MLP neurons of a small language model. Each row is named by its layer, matrix (gate and up: input weights) and neuron, and shows model dimensions 0-127. Each number is 128 + 24 x the weight over its row's rms, rounded and kept within 0 to 255. Numbers have three digits each. A neuron's up and down rows have the sign that makes its largest values positive.
After each neuron's rows, "fires after" lists the tokens most often just before its 100 highest values on Wikipedia text that the model never trained on.

L2.gate61:105132144110147086096074151113140100087103194118098123089147127157152125129094123140127130105149154136091151123139125178141124115120187094115098096134096137116117140081162104061109076138151142123105088116138112133145122141126135104149152141149109120129136148093115143111127140154126126121153138131129113168149128111151100121148157101124137134151129164137147097163106162137140124147104
L2.up61:107140150142126165097115125139139103107123111134119136135097150188123123111161105124134112123120160114177145135140141132119161148162191109107137133119143104167086166111115128120153113162127175091167130140122129120115070147156101139144100112114180095096133128179128100086133122109148142127117121143141116135119129106163136169130130120117142080059134119149179139152129127144125124155105
fires after: "f", "F", "p", "gu", "L", "l"

L3.gate263:102164163128097102115082073168099121196110086131136110154100103134113130116139098131135136111143143104085166151108176184143118116164162104144118156102124128144133124080131115135123133151140084100100120140146095147122098083134138099130124112177141145151124182166128131143129101155090113092156089129156142122153123108123134137109127116130140128147139153130122142140190122114169094135146
L3.up263:172125139150103131109153105172088136116114122085128145126159127141119111093150139081177134109102126163120157139121120118132171148134093151141101100115116132105107132123104177107179124121192151064130082138138133159097113125133162120128142101125139128154117154105135177141103118132075150123137186159103101124144095146126133151147158119128135180144145161136127145101136098129131153107141
fires after: "f", "p", "v", "int", "emb"

L3.gate352:139185101120106151147121174154116132125103138145101109106154103122148160143109126103105095134101154083082185153136096111124133130098146141117159115109176099129119122114164148074142129091139165119087140123078108094142141112146123136115115131119120127153151117130136147131179103122152138192142120120128123155147138120136132161129103145159081158143142133123115143153121098116139109142133
L3.up352:119140142158082117097089110099097134140135116180144152121145127141163109130129152090087158146144153141113108140121128132142120122096149087141134094113114162117117128145141156152123105138147103098113127109096133106154157129172129125101089131128095068156122067145130139189138189154079156092154137136132150112144141145095118119159140148149127126100102123102117110130106086154131153119140
fires after: "Com", "es", "re", "op", "O", "ty"

L3.gate48:117120132124165158129125160110137149106129134093150153128092108127101105164094113133128169110125180127130110137137117153093148071104124092166112140095136161114124165105126101126132113182162106130162136130134160141138128072101139151169140118129092121133132104136118131083120092115169148111184132128103094166139130129157154092182138142092131104104126140148115159123123162121088094137123
L3.up48:131145157152138112161141130096126143165122130158128166104128132124165112100091111120142124108142080150154137116165132109115138123080179147129154107173150159124118125130107140178106097136144141118156151126169170072148164116141121113115090108129182133152158087144143125106143159110111144129164123119150160083163108158146123087145107117136128094152128116158113114121167091181163160133135
fires after: "F", "S", "P", "w", "N"

L3.gate281:087119102113146147119122106142124113123158159118107119131148153139134153109109117122123131140120128115089125141114126156081087128145145167130162135108181111141124147141099101169118098134160146131116127137098130168135087120155159167095117136129140114135144125149130053148135119177156171168124172115090150140140141157144097124145121127129110121135114086130160116161154122095116119138104
L3.up281:174151133123150096149122155149160137117124182144058088092107171144132134128158136133121149122103125128126183127151110135132171146158104159123100101122155108120133122139126176096140143137139081100129164141129126148106116123147121125150150186165132102126167118135130131116186136137150105130119150093115114139092127127143159173136149148142127139129143162098149125143131145084087089148130
fires after: "T", "n", "t", "pl", "s", "P"

L3.gate203:155105135128168122104109134122141134087148106128147147141096097109143139135127111165119131111128119135134106112115120137101159079111101137125116153158159115107121151097151099141140120154141109136129136128113092138148125136096145111121104096125142145116144190120103082085093074174129091107095163129131111133128143133130118107131139133108117098135162107159135163100128132156072061148123
L3.up203:206127107143089098121137151072101158104114124091111135162105129113115102130146128101107143159122155132130125134138131144152097112119134109111177126150085116084113179134114122142113141145151120126102119161129130134078102159141177149111102150149129182092149127131111158125114175137111130126115135116140103121119146108117117143094130118152107147159145123162160110095149149142111137115142
fires after: "| ", "ocr", "U"

L3.gate135:147139101163140138142132123170147142178123167123141099122115164119098167131104063129151133128165168093157094104159112112167110128177102072117120125144160145129131170085113133097131127127149143148104123124102161121113098109106122113139111144120146156093133125151099123108194130140161135132135154151138109135163111113145112126111131130139166130124140077141128109127081102150112128187114
L3.up135:102139109118151135153128147094155125170132144119119124134138107096152140098104119119128124095110091126111134139107119112204145142146137066138116161140132138123133157109135170089097164110144132111125179105100153124143096135125123140139158109112118113131139125161128131081132128173133114154111082103101128185139140111140150115082113144152117108122158087170161087060102104066121110127140
fires after: "4", "1", "3", "i", "8", "2"

L3.gate145:123108181133098153104132134102161135140119153121141131163166092113124128110111142148184113140099107154147117126158179140172133144133139127138119109128112149124166124117152138141138065159133150118114108105141117148142127088152109083147130115110133130104119137107140094158125120133107072077145141120106116115110176145132131129141096131113072085120116149156068125143121143133140139118123
L3.up145:097104149109155141089135131114108097104099127143157165139125166145140115132156137141140106128123116133119140152179141107113157154137151138168128120110113130142122101100108144161164154174155121095129142074144148091118112171116090136107113109120117134119103134143158105108129105098120125118143150081171124163116070127111097141125154072136139099108093084149144113161139088116117146098134
fires after: ". ", "\n\n", "\n", "\". "

L3.gate351:124149142086114165162103094167144101136170115152201162120140144162146106135124129190098115125105128129161108143110158166172129164121094083170149136159085129113133094117147108146145116114099121103176142146082137141124174123143082135142098115155119117146141114126099132123134133169143111110138106115136165110108113135129101067144118130088137106102131148150126097161100135134114101107108
L3.up351:140110131133125142134127115108085155127169154139117095089145100111138069164130167104118153157141162112131113122112098107137107101099110141139113127121129069126095088131105141157129149112138101107137167119119148112137145117136150140132098160128126119141098127112102115097069130106112138118149146134132172120131202203064101141134113123145135129150154091128125132144117111132129171116114
fires after: "— ", "| ", ", ", "of ", "in ", "with "

L3.gate12:144124130147137123130124104137070089092121104110109155116098130163097164153189103148106137136121099105109147118151151143135136153112150156100163142123112169129111112144137114112156107104157108141136137139098121088140151121138137116111131141114116161126089121068123128124161137118111085162125115145155112161164118160117117093114141129144137148150101079133135107157122139112131090141078
L3.up12:112151103114088144097137155122101112091109111090125116141126103126101161138156154146094109165160112140107153161117143110150125163147142163144131162149167133154155110167120129095148147145147097078149137129130128125163143120133122137129187115106118155108117127117153096141129137111088125154119138152138086173135110178131160141093086111161100132133132147157147128125129142113160120127137
fires after: ".", "3", "m", "(", "5", "| "

L2.gate423:158104126116111114107081144145098110079138137121106118109108147102137115119152134131109130115093118091139088120165073146104092111143100116136127116082148095122117107097136144145161107096131156137099151102121105082126130112131136133120127132066121144147118175170115124077142136096177138122170146153142136137150093133138102177149161142102124109152159160119153152127189132115092148143118
L2.up423:117089088102117107106127098118075129117139123106072112119112147153089096136115176130099158089120146111102077087113124116122114101147121175138108109148083150103113130129113139108143106157116121104137133128110108136117139145156157176139134103123104097137118113135130129152110176131145137110123183137125179132111092122106158133110118087097159151151142140082176110157145156167130092150129
fires after: "0", "de", "f", "H", "3", "| "

L2.gate307:105147126140147144122117142171135109174137125150092140116151142109102176141115097172165131119119115165174143158132154139134093150104123114127152117158148149150155157141151131104110111091135121159154137147105076126124092077130141130100083132145144126127162124130146088117151157144168111177125111133114108160146135160146093121136129115120156101174097143139092153151118135105109130110113
L2.up307:143159139129131109117103127146144131131171115191131130077107079135144124097134135161092109123124108156107113146116157095164117147107119124110132130156131142145140141166087128125130156139081098117124115138123131136126103125102153125146133150105181143090149117127122133144096142205121150112101068142096152149130154111137139190120106141141155130138094148130124127103079131137138133171151
fires after: "T", "t", "p", "P", "o"

L2.gate241:141138153139133098160093132120125150101149135170120117113123115106150181081081110115134166121111148118141167158130134157104162085178169119120119107109139126138130103144088139082130136176139124116090122147126126121155157070132115128117118145136098154148122119163132132113155121128115133169188151186182129161122110102158121143151122113158126131125131132126132098137138147151105114149128
L2.up241:109158090140108126129140138128091147105128149106159093151143120109161156145174150115168115136118116133112104127115136107145179146114154091153160128108120132146131124167124144158143136133161137110120114129111149108141128153170150093151135112115139105179156151135104087177094095154133140115128116124116123124137134106145112151144115145126064168082139136135105119034079103157127136115110
fires after: "F", "C", "pl", "W", "f", "int"

L3.gate334:103136116126111144090154146123140118070121163121159144104105106139158112098139098167094095157158153128135127124118130155126097140111145131119146105098141186095137108133165136080127137116137135108148111079118158136121131135113142100145140185117105100117142074107145089178159115158118134090169101147101142124152088144125134143127144130123143163136147162158163111144103135140132111144159
L3.up334:108118117141111162137124107157182127108147104095175128117094132152176127104124090115131096098117117096123162093125151106139106120105125131125124099117151148121126154146089134147133117173138118106128112146101107118128118076087118140176148140129079130126164148129144092147100120149123135140155066162106127161127086141144131157144138141170124119114146154162140128134078118137116150166124
fires after: ". ", "| ", "\n\n", "in "

L2.gate411:098133095139131105153115113136153127102164119109110123093105156115116111183125104126156158092190143123093128158126092105115156120136121104112149134080131145135099177113131068096111129133160137110136128134142116142122116123137158131095091135103119147112142181135118104107160137148128089088121132144106151104130058128167104100141136132136132117183130156128133120114136128123145099120097
L2.up411:097100125141115147162131107117143106122135145090116107136132125098147096153119139152107130159155135110132157131120093150144121163133104095114154162124116126150137173094135131176139161125131161127106153116164116147087093180129157167093076133141096099097085158120104112082089147087125124102141145115133133146110161160185155159166098110125088169163114116136155125140158114138130137120120
fires after: "| ", "H", "the ", "; ", ". ", ", "

L2.gate129:136176138153127123135083109130126140131186105130138158144126136122148085136104105110065110179099109099128121122127105144138145104126144126134136121153167173153124108135145102127154129092158131127119175145058155132142158070125111134092114103099145106139148100139140139112148108124086128120141135108112112155153111138127112100113126168127109109116130130128110107118118092095103137159119
L2.up129:137147101143140126130080114079128117147114106130166153146112107146179112113159129114124094090140135140124121102091138152149128115116141161112136107175097172165160143151124103141126103172132115107130094104134078134151116110152182133118140101128132093166123124145141125139138159164097134154179130127168125122120152128140131167131140164194130137157121161113104118148098136092136143169135
fires after: "Com", "qu", "Qu", "O", "M"

L3.gate254:115149129135178156116170122149148136101109133144140168170109127091163168113142117121084148133096097152174157094148131158097142153114141126141112160115140167136151141137135093072135119139118167101123126128066125145127120120179147097120127132135122144099134134123146102144117089158160089114095104126147130145159078151145116139109110150109127115138111178113085132125128087126109072115133
L3.up254:136063124127166106106120147105116092152105155153118107150137123131158101119092122119132146095121147102144142089123182140130152155096148101090119103089117148126127071105107177126138142132143161093094181150122115146144138162100141138073108134135127126149124138135171100107125160099160098150131138092120161138137140128150147099138078134127117149116114105123192138141107122082111112136150
fires after: "\n", ") ", "\n\n", "C", "et "

L2.gate335:120125110114155161118133136125128122130125174109096099133145093120145175157131108155146170122126134108112150102158151131135106126157166139120090122141130137105159152096153150083133101158093162150134095156103095149130134082150150080103120158137098156105130137146142119131069110100163118141191118170105123114123126101130092141158136161120177073166101153145155129153148141143133131161106
L2.up335:115099084128153132152110153133138151108091128151133139114096121127094101162160147123136158131092093075106162117140164109106165109124154183162111080107138127108152116128151123117178120112114137113094157118133150112157156102143082148106105099124142119135106139131098164130110073092089171091160146136128077085145107090130144124120090151096102131137114116111162144126155132135129098112142
fires after: "B", "f", "F", "e", "G", "u"

L2.gate210:135121143110140163147098068119170119123157134160128128116130138187165118130128083142118109166124166115156097171156126146088152114142133131181161107095119111162118086127119118131129146102090170123116111104061117113132106143121116146165097136125113144122096103146120115146100109126107146107142107116127142121159163119133095108141070114095119110128122134139108098123130095160123145132093
L2.up210:133122124183141125118072119105137161164159116096164149122161115130138135109138158141144091129102111147152147141127149125152144153149112142180142115175110122198119112123126179134130152089148144151116088138127154131130151144165104157145153093112120093136123112116147125130139129131113164142113102083116120134123153142115126153156128115135104127112104108149102137099159126137103127141130
fires after: "att", "bel", "tr", "comp", "b", "a"

L3.gate415:124131133125138136112113104149134111108088102164094177143161132134116114161158138157149145081154102113157139145083176131142136139145160122096150153122103167117141156111193102122134106179143091103112145173103100105122145131140155082115110111119141113122126131144126141112097130169145100099150090098130086124139061115129094091159144129107117111153099164119126142119153120119118150077099
L3.up415:099149144085131168139142097115153138105093054127155113123099115112117133106113144148110121085124145139132127146102175111141116126129136119135155114173158136133149197118143151149155125130106149143134170129122114165102137160187126129115169083108141128159110126125081127167108126151125116114117126156124106152140087156111123113133142140138125123173167147119172092146153132141147100146136
fires after: "the ", "th", "| ", "M", "The ", "a "

L2.gate194:166144138102124121117153131122152097122139119150084113138141143137110159144119115141172124185101107104123101128116129112147140089109128115089132095096161134097128132130132121124120086158085171139162145118118102181143090114159127126118122149105135111087133124132079163088155084164152097156106120157090147114147120135138099146170156137088145105136138150153103119148112128086104145144131
L2.up194:136110081101162128145149140084160104099191137159142118158079116125125147111135128108165153127128087119167129097128157126114118143101111138166156111134145138086109123140170103145134141128131113140085167178172132168140112112137108132080129148134168153136153141156096126119068107114118103137150085139124136106099084117142119111112092106127141135151171129138123134158131143145105116092146
fires after: "\n\n", "- ", "==", ". ", "= ", "″"

L3.gate395:114127145128172142139125133115149126084118142150165143149122124128131118115159130182116138150133157121087087157137150108109135124119121109119179119125125133122165156174141087131115098119128111131105150157099184142136148102155121097127151108116156136099153140099111092131103134098121075132163093124114144164102113134115112080156146146115132096151167129168139110152102070151116107109096
L3.up395:108116138106133090131119136140119095136145144143114128104089127083119125190083137134100122152139118106157107151121147143124144154122090119067122151092117142153141109177140103163154141143138085107137158117127161141153128122108150149109097158168116134115120161129103096118135152144090139138110149124129150118130168139128088161132132109164142158129120118112126122125141143184109182134109
fires after: ", ", "of ", "in ", "the "

L3.gate80:106139133125131129130122147123152125150134128158159123150055119100113106166114137124123176128136114109128124127131126120134179122122096113140135135163205095084139154135070139072129161147142126147144129143129144133141123168139109121088113130112132120130148120137103145079156098107136066123093157127102138108117080104114122123142126092079132100133134129153118162151110147120087110124124
L3.up80:105135124147122126123134126117135114105136136120144151130084154103093105127151124168112132085084093104135133100136128107108110155123153126103155107146107152135086146111136178142066077086123129104099211136119134101119146143131139126092097156143165127108144150123112081155105107149149122166134135149147113142129173119155124144105112105132149169117111144142142162116105169108108175151117
fires after: "| ", "- ", ". ", "\n\n", "F"

L2.gate16:138126153150127113135151139163146122174114144145098095112132141134124115093161143157134107122064125132160068104089186080139147172129101133126126076106098117096151087127108085126146110176172119127134155112160136163113113143109123123141152109140130170118118086136157107103116123173143171125113177118140150135116134153126149138112144112142148177062125127123119137119148129116154122097155
L2.up16:141111127114096132151118103107165110130126126105114129167100136115164121098109121092139107086143117119155105144142111127101108162151162147133167087088143164128163134124050113145127128142183128120082121078119133150132117187114117134088123155184146118101129108155161131150112129130139084120116114148164108152121120148142114116146133144163137134160115115186114137139132124139072137127124
fires after: ". ", "\n\n", "\n", "\". "

L2.gate165:132158138107144125124105156119110101085138146123089112125143132135098129097100111140105118110075130164093134106155129146168160100090075112109110147115128153135135121133139102113139117140151126109133152141113150106158129122135152134151110126128131124144157117126139107072160098116157105143124152101100157187138128086127105146178195120113143126131100152153122121167134095164117103109099
L2.up165:124126071079150104148138133148154108129128128135127101132158126145110137104098122127130168129151131133118119166099124121148120164096095164108084108047090150135106167108126118113141118104127167114131126114179141117105118131145119151138154144146127140108140089159084135059141108114127143166128139158147137096131174105136126164120138113114133118155132149169184104128164104103149150132139
fires after: "S", "D", "p", "El", "P", "on"

L3.gate234:116139123163107172091101124167112103118154128100117176154143177110150132183147109143164110095121109119158124087120130173156117175119123149134109135127145132160151116133160123142127102138125124136153152149119126083108119083175118129100151118142110149130156087122152170131145144180123119133131114108158100182098123145119088124166145154141160111092102122163136090157156120122140145154121
L3.up234:116124134106109147073097168126131121115124127098122149123124105131135148141116127112124143097151114152162093130125190125127124162123118139144114108102087143170174134149134177095149126103095123100137152115145114093141116141110139150124151114079139135174152120158142145166129106113079128094083143101143096145151122116147129105145160101131103139153134123146154134134217133132135131132138
fires after: ". ", "| ", "ical ", "\"", "the ", "\n\n"

L3.gate209:104085145116114167125141122183134134108103180175118126110124136098111133146100123144165119138135144100135112139166105140117152133119111155107096112150154100139123142136144144123147065108129139165144092134150144081151131132094092160112127120127106117150137102117156137122124121145121112136196130144122168120117141086133115109151143135107189088114128118138141149131088128153129123115119
L3.up209:142118092118141129182133174122138141099171129164126108061126113184138136144134114127100124123084095103130142163117134115139158119105083127113110107128165120138114157154151174098163135099122136119145140138103126150106115133116107090131146163125099158161152124113123117117119073128132111156107131180125096135106168143144112133125140160147111141108157132081156133136155124154121097148114
fires after: ". ", ", ", ": ", "| ", "of ", "in "

L2.gate429:158106087153114146130093150142110132138103110125150153084130121066131094116121118119094123137158111150107096135097151090157116115113087075148130139115178127103158132096134120154132144146100122134149145145123169137108108153112127120159164135115132124130146151146138184127096155105105106147093105127147076070125099137121137140127125081132143120129153113076163107102184136100122159137148
L2.up429:138117168133141087102128132144116134149057128165107081105104118099129129122128129118125124112177113137111130133148117148137071121092181160147137177121146080134141138134144126073134081109135106122168158083142130145119096126136144125140117147089129117116104121109090112166112156113135152113176127148072148114145175132102126158130114121141141087150122136090128140113136121117121146136137
fires after: "Willi", "di", "Ad", "elec"

L3.gate143:173149134162118108136131157098129149101119117091116154102080101131129136109087111151118123129141064086138150128159120110175160110140161081066133171131117140159144141120170116088120118126139136109104142172068095128145131116116159089124064130119134156121117154136153124085151157105144102147088131102099099137166112106110101132164124145133138148154142105108122127112127099097102136134107
L3.up143:149115165102125102148132140116103132173114099095118072116100110150147102110104123132067074171150117136165104162098148131143091101114138169093128119140136103114122146114123133099099167105114106107140154142113144124120101116131160135112114147122101140130131106124119105109113167131146115171111141120110107146155169141143142110105103153153124159141188123092101115110119106101120155142152
fires after: "V", "N", "v", "o", "i", "p"

L2.gate304:106111148153065165133112112152111117115145162147123101107105086104144100130116134134142104168157120117116165139184109157125106138147159087159156149114099111132159114166127157135136111093131129120085133134126100120166148151122142116131109145129148105134143147137149124166117163148095141131142112131157116102133132079081101115151147128126159119124124107187132082110158114132142125134081
L2.up304:102116145158140128101162119154128132134175105132156129101117152121141119155108173132192128115157119155117135123150137128140143121102161157139150130106088069144123081167129116166116143097120129137114128162138097139128120178103112154124131094117181119118139126123119152184159127145090122116164088121122095086107135178101119140143114122144163164148133115159115092110130149121129164079147
fires after: "\n", "In ", "\n\n", "\n  ", "es", "int"

L2.gate264:121134116139120135130149155141138132119147126125156147103095095149124087141108120111130113144126094084125141119156166136126128160094142096151170159158151087134093119166151131162138092122128136177114148108139149154137116130158163111141117076122121159135129129113147137158119163176105143107108098167126076164133138142144150129151127153164135150150141078127113139157135116143119064124124
L2.up264:169139116122112116139131133138163151088108098112123137152114149097130141144138124122119086106136126098136122175149159114075107117135140155067141130128119137124140126124153146130134124180163151082117124137140135140174081139180134104124082090060138159116110125134091114089114100097126152118096145086146113128175121132127125118137157133176171137123137136138096122134134100096107160110150
fires after: "M", "B", "c", "C", "tic"

L3.gate438:122145119130116092124144140139099169172121139119143145167128172113152177092117087164116119145107086110112097132126153094157147137140131113117127082149162115138142142071119114094127139148181100087133126137099148153133099086091144106133111102139145081135146162088115117118157121134192137152113138090131056129112109093089117142116141139158122105168114119139130133130092141080097130132133
L3.up438:108138103120121130153088092120152130080113121136159107130122078097158135113128090127118104123115125125113125150130103108115107159145108143093108150155094079142163153074126147119127122117168139108155156094102109095132120134122115164102131120148091111136149135100180085131133136130122149146122193105165138122134127179125089144138086129132146115167124115144129128140067113084102155182088
fires after: "2", "y", "di", "3", "I", "Lab"

L3.gate210:121115148148102122141123080154103139166134138094112157086164130128107156156127112164114123124140174157164081155102106100153145082140149091066113088129128130148135115158104110121064169149129075122132121138128079152134168141129170095163104142096144141132115129115123151136117146154134147114136146106144113143137144146105085115110111123127158134084102108136106151130127117137137158162094
L3.up210:141137103117113122106157112107148139131131137126134110151142137156089123112133129158125126115161194148153097161067130117148130136127125139087122146158153123081122161129119164123152199160141086109159123163126114152112146122172129132121160110116086130139084104127132153126098176126088116146078133106128126166126107146137143146068135075118137128085162095103131119143107129167155133123147
fires after: "r", "t", "ar", "mus", "T", "f"

L3.gate62:118134153108120131129088112096139145143184172158172142132123138148088129156125127118186118133121130137153109131126127127164115144113142113131126128141114115125084091155126120153123119131103108134142167183126165099110166168196151108159101148133140141148117106128105145112090130160152109121146082141089172108106149098128105112145135132127129122121090131170116111171139144114100125121108
L3.up62:101126136133106158159170144100128086138136147143144157095146118150140156184177107146133132164150168115075153142130133121140099159158161104107127147126134128130144134129104112148113060115127118130170118110100123125143129108101136072135113134137149130137125126107155103142088139097151136087124116141122124123098138103153096138097148142112083134126088152121144078118153099127158131149102
fires after: ", ", "in ", "and ", "the ", "E", "of "

L2.gate368:123133140155126135113160077126129096113147099117143149139129117126139150130171090094149116125122133122119128142166159158109083157086135067175194128143113128121132146163130088157110090082115152142102151090134100141122126126103108120137150124073113132145127137112130134129103112162108143178127094126178085115146102122156091134172155115161147104143110124165148118089132116137146146141084
L2.up368:113128162142140126120148127156126117087112100103130088127154148151132127125114105132111139131080129119137189096145151151086111152140149097169120108139100175123142178140106131147129102049188120129120131107120112120156162159098152138163145146104161093138101072118127126170116162149115140128127171172139078108150125094140121132115143105138149130137148112152119143162156158114149086146120
fires after: "5", "1", "6", "9", "2", "3"

L2.gate262:137110106158117131116076109129125107134084158151160139172117112133130112125119124117142147089115134128105113160087140164151102150117149112120135151114130134155154118105127142128134111146165133116128119137117105133126149100169105167078142123134095103129145112128086092071139107149167111154104167123159122128113093121149143131111103101133163127124140117151157156151112118116077126164113
L2.up262:127106100154083122098084113133151134113129127098128151159153138132135159126096176137083119108115092142098142139120121124140106150125121104126138093140090121155136140133150122147137125124178113123131111120169084156121092127137127161098125133120127125091118104138127137090132151125114093137118115117133112120150140173141142098126124084154158134105151140174146135139165155139127140082106
fires after: "| ", "- ", "; ", "f", "– "

L3.gate273:103112158143163147155140086121154136125142089117168104117115087115145118133161111109131145154121091159122145123167104127102119131118171170130127097073160119083100086176098130121103152152140128165101144107121125098079156153153140157155138111191104109170093096092100152144112141133121172125155155119177130104180118135134101160117115122150090126154134119104111128149124138159129150150102
L3.up273:149152090122119131158105118136121156156135123093110094094130151078124113175074115100112134152103149123104144119148114082131146137129120101138116134163137124164099131143115151163116126097120131187117152126155151104122123109130122136129111146176134126115139161123089125085113083107171076145174166124109127145136147147127122144147106109104117134135126148159135139102169116122097108171123
fires after: "att", "st", "j", "b", "it", "w"

L2.gate1:131122115123097119139154144114169137152146133110097091092094148121097175161147156132136147119108133095165141129110164136100142104113146113101172125135114115109105136086138114122083127155061109120143135145160125144114105100120145121068124092094154126147110176117139168086100123116169099124119138130115109135125094141159142153154145121129157115159122119135117119176135169070110089105127
L2.up1:162122142107134146169146152117119112165116136093122130101140134137092147126105108143116124146135136137161124136099136156109154112150135164085156134129107126102136121156128112116113162174077133127117090171110070120153100107174125096123103092102160181153107166148133132140093149106089171138139126158113143146147115118157120138139108136125158122149168134105133157162105118183144103140109
fires after: "G", "T", "K", "R", "C", "V"

L3.gate419:110130137129126127125119094103145128152120135109124157119104159118157172106089122100117108094150087138133190160139152094133142095154131159146112136137136124191120164162138116160118128128138141143134155100105139106106147103136093134159131119149088076119148125108110142105130141146157085088104136070132108138099153080124138120093105084136093091110119162165122108129152079063148121146140
L3.up419:098090066116172095093174131102140100152058126137151154141137178126095131117142140107133127117112131116120106131128133126139118136097128137146121104143137151123125144115122100102148143103121126139170144123136154109103089166149090176106153126154068146125136057138122129141102176109151105104152113127088143142129152109143138092108117098131128120123132112094139135124110127157154121145146
fires after: "cl", "n", "b", "g", "est", "loc"

L2.gate436:100149091145070120116142171145135185108171110117118106096109122118092131084135114119097097162156070160146105092103137136123110151154135138161122141112143138136111140133154125130116123095113142143164140123089189128132123122132111099148095082123163155145124156133129116083135084152119159118114077173066138101111114143128122130145114125144139111155128135147136157104144175144119142125138
L2.up436:126111134087133129128107113118143101102121137082157147161123135151114138132154134162114115128109104126140134132157112117116125177113147106115144111191120120127131148137148149149128119174143158101128121145138095180120095142108158106127124142107133139109102079129107119118150149134159109147120118146103150158121100128101121173147136145156101129123133144102121111141162118155072072101112
fires after: ". ", "M", "- ", "s", "the ", "C"

L2.gate233:136094121131141137113111121144137157128155137130163140158092150118155130127135096125120112114146108137175151132123172160094139124158128152167104151166119117158147107135079188184142127120161134141123066115144147122126143136123140151169137140152143157127156135160143133119104097144105145124124149120159102119141104112142166103062102117130140159127157132138169095123135133127117118131173
L2.up233:141096132136134092127123084102125091111096125135166169117124117171146128162110123144159123138174088178118174108118130139146140144080107159139171107113121117098121127146119141107126103145136143117146131122137102147133093077140118120102124166156148143132090141159135091144106112127130133175146168121122148156127133145131100137156179095152151134138156135131154152142109141138174105110122
fires after: "ed", "ul", "und", "comm", "res", "n"

L2.gate91:144097121119150107105115054148100112119149164147169105135101092117146131105085118128099095136155114106111114100104130093118114166123136122109085125080131147142104106125102140103147143121133147140125104078146151129101156150141155166103096141140102096120127143153120160125121133158114138152138107090147141075108128151078121132112077120132145125121119121117140137138107122160113154151148
L2.up91:124150132119125154147070126123070139115164141158140096156127132141134127096118150156101114142137131173131109145119110116164112086107130116137130121161144103110122137150080106109156105121118133136138121120095104124125138150147123138108116070101089093113121151171138100114085127124125104127121144138152158072115137162139103117166140093128129083131162149127094089127136133166120125137103
fires after: "rem", "plac", "st", "qu", "| ", "f"

L3.gate33:132148131134149143139138150129116117141145123098192167147073130098142153111128142111099136149114124149138130137134176112129156111170139114122092115146124154141109155134135132100096134143078123125136108146101133111172115099131099074079124115123150150126164073163129157082155090174106075110091133104137130161093119145105137134105152192111104110158143147156110132147155130123120105108134
L3.up33:127140138148109133130122139129127131151103169113152086122153118150109151105168128115104091161137118133135152110108138088139125131144103140121098114136120106131124151150126127165169159095123135128173096129166179117118116096135103125107071132152118116074126125122123143148145166158111154113114159157140159129158142144136144179158152143166139147099121138059156132090120148170131142178136
fires after: "O", "ou", "S", "°", "U", "ul"

L3.gate274:128107112166151123121090141134152129129123117137160122127097191109134155137119132121156081104123095093114163123128151128141136117139187190149167136158114089147107076117102125130123157158149134120130079137117151132092116134164139137132089095145143109120115085132089117126166130120139127084102138136125114171167091103107150129143142125120150103132127152108124107128096156130086157178129
L3.up274:131143129132185094159154152123143125134158160156136120097102125113122164102073098139142128105094159125151154116103127098103123121102108132128154129136133096129119125120117143145127127108111152131143117066128167116180108112162132164142070154167126143112151121104069135119138144124140106133116143098139141137159133109147090113122126133102136104069125166137095093134132068131102131166085
fires after: "°", "″", "orig", "bu", "E", "F"

L2.gate170:144116145141120084152148122111110129142141127132148143128121130128165125153095104110103137161129131100122135149133182130136105131118184120129092150093124107142076158153103133119093118098153159111119115092135159132175112125119185098099119155127093119119187118056090122105126126163162110143120083103135075128125176135132104132128141143130128129151121145114096162163103131123114121171132
L2.up170:172136148111107093117126173086134148130164106163116075124116153102125121130118153138115127168130137106091150143089170097131126145111144158135120142099134119083125147115098137091116131115098144101112117094132155109165096142107155152108103081126121127128140121158088153117122109135123112168099068103110162143111173151131148147115121136090121124124107148124137123105095189141077140152145
fires after: ",", "°", "″", "P"